{
  "n_layer": 14,
  "d_model": 160,
  "n_head": 5,
  "n_kv_head": 5,
  "head_dim": 32,
  "d_mlp": 448,
  "vocab_size": 887,
  "activation": "swiglu",
  "norm": "rmsnorm",
  "norm_place": "pre",
  "norm_eps": 1e-05,
  "positions": "rope",
  "rope_base": 10000.0,
  "rope_fraction": 1.0,
  "qk_norm": false,
  "attn_scale": 0.177,
  "bias": "none",
  "tie_embeddings": false,
  "parallel_block": true,
  "init": "trunc",
  "init_std_qkv": 0.0371,
  "init_std_o": 0.0,
  "init_std_up": 0.0371,
  "init_std_down": 0.0,
  "optimizer": "muon_variant",
  "lr": 0.00157,
  "beta1": 0.9,
  "weight_decay": 0.12,
  "lr_head": 0.00579,
  "warmup_steps": 200,
  "schedule": "wsd",
  "decay_fraction": 0.744,
  "decay_shape": "linear",
  "final_lr_fraction": 0.0,
  "batch_tokens": 16384,
  "seq_len": 1024,
  "doc_mask": true,
  "train_tokens": 136800000,
  "steps": 8350,
  "dataset": "wikipedia_en"
}
MLP neurons of a small language model. Each row is named by its layer, matrix (gate and up: input weights) and neuron, and shows model dimensions 96-159. Each number is 128 + 24 x the weight over its row's rms, rounded and kept within 0 to 255. A neuron's up and down rows have the sign that makes its largest values positive.
After each neuron's rows, "fires in" lists the words (lower case) most often at its 100 highest values on Wikipedia text that the model never trained on. A number after a token or word is its count.

L6.gate349 [ 68 122 161 129 116 153 145 123 164 107 114 136 113 107 124 136 139  56 124  92  82 126  91 111 172  99 159 182 105 104 144 106 124 114 171 138 146 116 141 143 132 135 176 115 123 140  85 122 105 132 159 115 133 146 106 132 129 127 141 105 170 155 174 111]
L6.up349 [123 137 161 150 139 146 120 136 103 147  91 101 105 112 123 135 168 142 112 116  82 127 103 118 146 166 179 137 165 133 139 140 124 130 158 119 134 161 156 111 144 151 115 105 123 141 106 145 125 217 112 163 138 129 124 146 117 161 116 106 144 134 158 161]
fires in: "february" 18, "around" 15, "end" 10, "however" 9, "feb" 6, "round" 4

L4.gate155 [131  85  94 153 101 187 154 131 144 123 132 107 145 148 123 120 101  90 158 139 154  96 134 139 155  69 126 142 118 116 105 144 101  89  94 126 124 141 164  90 108  96  97 126 154 132 153 155 105 145 123  94 159  97  85 161  89 101 145 125 113 140  97  95]
L4.up155 [102 148 145 138 135 125 108 139 108 111 152 131 132 138 147 157 133 155  96 189 182 152 107 143 115  99 185 110 113 126 161 107 129 139 117  74 118  91 128 135 120 148 192  96 105 113 137 131 160 109 139 141 137 126 129  80 139  96 104 141 129 164 119 161]
fires in: "first" 38, "later" 19, "made" 5, "ekaterinburg" 4

L3.gate398 [163 126 141 138 109 132 180  95 135 100 116 161 103 108  88 155  81 160 108 170 112 123 112 102 142 105 143 124 112  96 117 114 145  85 161 135 115 147  89 153 123 154 137 104  98 142  96 120 124  86 141 139  91  85 141 105 117 127 142 145 124 116 135 171]
L3.up398 [117 126 151 137 138  67 145 135 105 108 161 127 170 180  77 140  79 110 160 146 135 121 130 141 127 112 102 122 149 127 102 149  98 168 108 119 137 132 133 143 106 160  90 157 119 100 132  78  99 139 146 146 117  92 102 122 126 102 148 138 116 122 175 120]
fires in: "their" 53, "s" 38

L10.gate230 [ 78 145 115 140 158 131 139  90 100 113 144 115 105 133 152 162 116 138 116 136 104  94 163 139 124 141 132 113 135 173 163 145 118 102 124 145 120 102 128 110 164 102 147 121 114 116 158 155 125 101 103 113 116 163 133 121 143 118 119 113 168 118 107 133]
L10.up230 [115 145  91 125 130 151  51 133 112 126 121  86 119 163  90  98 139 115 138 139 113 155 148 160 150  95 142 135 123 103 139 123 169 122  68  67 116 106 148 108  79  70 140 153  85 117 102 116 100 105 145 118 113 117 139 100 111 165 112  90 151 127 104 132]
fires in: "city" 33, "county" 14, "town" 14, "state" 8, "story" 6, "hill" 4

L5.gate207 [143 114 118 111  84 117 130 102 123 141 129 144 163 167 148 104 119 138 131 136 163 146 111 152 121 123 126  90 111 131 155 124  65 100 130 149 129 150 134 131 139  97 128 147 142 136 149 109  83 104  80 106 151 141 129 124  98 172 138 110 140 142 170 103]
L5.up207 [112 108 110 103 138 116 105 111 107 149 112  91 158 149 110 141 153  79 139 145 163  96 106 164 127 142 171 118 108 153 147 136 101 161 112 139 143  95 148  91 146 114 111 125 122 102 152 133 123 107  99 131 104 121 131 159 182 114 104 151 123 135  85 106]
fires in: "known" 19, "website" 9, "baseball" 8, "score" 6, "called" 5, "place" 5

L6.gate187 [141 118 116 149 148 126 151 167 118 128  91 149 124 161 144 125 128 158 148 114 125 106 126 130 133 137 118 168 123 156 102 137 156 135 113 141 103 121 136 131 117 124 128 148 100 112 129 117 119 133 139 120 107 103  97 133 116  93 133 101 160  89 123 121]
L6.up187 [164 141 117 173 126 158 154 121  87 170 103 109 139 163 135 141 116 134 195 150 108 115 144 111 118 179 151 106 134 141 120 145 154 151 113 122  98 131 159 136 155 143 130 148 128 117 121 140 122 166 131  99 167 167 116 145 165 103 145 141 138 112  78 120]
fires in: "not" 13, "later" 11, "people" 11, "large" 8, "county" 7

L10.gate65 [111 112  96 125 129 124 167 143 108 132 141 113  94 103 113 104 120 101  97 122 121 154 120 152 121 142 175 106 129 108 114  70 109 130 130 127  69  98 108 118 114 153 101 129 153 121  94 164 112  85 124  90  70 136 139 129 123  77  99 151  79 140 106 179]
L10.up65 [126 132  97 146 151 126 102 150 156 118 102 143 147 133 108 126 131  91 182 116 146 137 109 168 144 144 116 107  81 132 179 158 127  98 129 146 115 136 131 112 110 103 141 102  65 155  96  82 103 118 156 149 128  82 155 137 125  88 119 151 144 105 162 148]
fires in: "these" 22, "of" 19, "as" 9, "first" 8

L5.gate205 [ 87  76 115 165 169 172  89 111 126 149 153 119 114 125 145 125 148 124 130 146 107 107 137 153 165 100 138 162 105  94 131 139 114 100 133 118 133 117 114 154 109 114 110 110 121 136 101 128 115 150 152 173 119 174 126 136 130 134 126 137 133 145 123 154]
L5.up205 [ 94  88 112 154 178 165  86 123 128 119 129 113 124 120 101 139 125 154 152 158 110 111 157 150 173 127 107 173  93 107  98 108 109 107 112 144 158 124 104 128 111 108  91 106 139 127 107 130 115 149 151 152  93 107  92 159 124 124 111 129 111 160 125 170]
fires in: "united" 20, "fra" 14, "c" 7, "fc" 5, "fifa" 4, "stated" 4

L5.gate383 [104 123 111 156 163  95 152 156 107 149 139 157 131 102 137 156 136 140 119 172 127  99 101 155  99 124 113 136 133 144 125 120 127 133 139 142  66  91 142  74 149  90 135 133  95 109 157 145 142 140  77 146 146 156 125 140 124 114 137 126 121 160  99 119]
L5.up383 [132 126 125  89 155 114 130 153 124 137 140  91 129 122 117 140 137 131 161 108 121  82 133 141 109 138 117 107 146 114  77 137 173 120  92 185  91 112 158 125 132 122 153  92 146 122 156 140 147 129 100 130 162 133 176 135 175 154 120 126 151 150 109 110]
fires in: "started" 21, "chart" 14, "station" 12, "start" 4, "charts" 4

L6.gate445 [149 147 120 135 134  77 108 136 164 101 108 139 174 164  89 134 110 105  94 159 131 143 157 112 104 163 128 161 136 136 164 133 162 169 190 127 130 111 103 109  95 143 122 127 138 128 135  90 155 123  95 133 129 134 163 112 145 112  82 159 134 112 122 132]
L6.up445 [120 128 175 122 109  77 131 142 130 110 127 122 139 121 100 118 147  97  99 100 154 109 103 115 121 159 133  94  81 111 152 129 129  94 115 105 113 108 146 117 139 130 145 150 113  79  73 176 112 122 138 113 109  98 130 163 120 101 132 162  99 156 130 133]
fires in: "many" 19, "most" 17, "those" 8, "each" 8, "moment" 6, "massachusetts" 4

L5.gate196 [136 161 137  96 105 122 133 141 104 116 133 115 140  53 157 108 121 148  84 111  91 135 141 163 133 142 138 151 167 111 135 148 148 118 151 183 103 106 100 124 125 118 152 131  98 125 141 112 113 101 148 115 100 135 139 147 139 173 131 114 120  97 157 125]
L5.up196 [103 119 105 115 124  98 128 112 111 151 115 134 155 104 134 101 100 107 121 134 148 126  94 184 158 113 171 141 144 148 134 137 120 106 195 165 136 142 108 140 141 108 146 163 106 171 150 122 164 114  88 126 109 119 157 100 131 177 112 138 130  86 132 148]
fires in: "new" 25, "end" 22, "news" 5, "along" 5

L6.gate264 [107 101 110 110 101 108 128 140 112 128  67 120 131 126 145  70 143 145 114  97 111 141 137 101  89 132 173 130 176 101 159 139 122 118 112 141 108 110 161  94 102 146 169  91 136  81 100 135 126 120 102  80 138 112 163 100 121  96 133 130 143 140 127  91]
L6.up264 [161 125 147 133 108 148  85 128 119 135 144 132 141 149  88 111 183 124 135 111 113 120 147 125 113 100 141 122 128 124  77  91 114 125 149 161  95 115 116 111 157  87 114 108  66 107  78  98  85  96  94 125 130 122 116 129  96 150 174 123 118  83 124 102]
fires in: "village" 18, "left" 12, "role" 7, "villegas" 7, "love" 6

L2.gate77 [136 135 150 133 133 160 127 112 103 125 140 116 190 133 180 155 146  68 146 116  97 125 103 144 146 122 155 132 101 110 124 158 143 129 139 129 144 109 138 117 166 107 138 150 138 110 143 138 132 106 145  99 155 147 138 154 137  84 120 144 123 169 175 127]
L2.up77 [122 152  97 127 145 148 149 145 128 131 116 160 111  94 162  93 146 179 118 126 157 139 119 149 126 136 132 104 130 160 185 125 142 135 138 150 111 128 122 111 151 113 116 142 121 146  95  89 198 155 114 151 121  96 109 121 133 138 138 129 183 115 150 146]
fires in: "000" 17, "00" 16, "under" 12, "2000" 9

L5.gate183 [153 129 139 117 149 110 111 127 118 165 159 114 104 121 113 119 161 176 117 116 126 175 143  72 132 112  71 118 115  75 122 152 137 126  87 156 142 108 120  83 100 120 121 109 157 100 129 145  96 158 115 119 116 176 127 110 116  86 115 101 152 140 143 156]
L5.up183 [137 117 137 125 141 176 110 118 140 183 158  77 112 123 153 157 117 113 172  90 116 120 124 151 139 117 134 110 136  97 128 133 123 122 106 135 134 115 135 141 108 123  71 157  94 109 114 116  97 124 144 170 163 101 117 151  91 108 119 103 147 123  91 139]
fires in: "williams" 16, "william" 15, "killer" 7, "fugu" 5, "hill" 4, "falls" 4

L6.gate337 [161 130 107 120 108 136 105 107 141 143  92 141 133  82 149 150 111 135 134 101 125  95 137 164 112 144 160 135  99 113 141 116 152 129 131 130 129 131 134 133 153 139 113 129 127 163 116 102 125 107  94 101 118 173 141 146 114 163 142 111 156 173 108  76]
L6.up337 [179 123 121 124 104 108 161 137 133 131  89 157 119 110 121 125 148 150 151 119 155 186 119 124 154 112 153 145 131  93  91 138  44 118 157 150 124 115 147 137 125 183 135 125 111 135 154 135 138 132  87 159 134 144 162 148 138 130 150  98 119 115 129 125]
fires in: "was" 56, "been" 5, "found" 5, "load" 5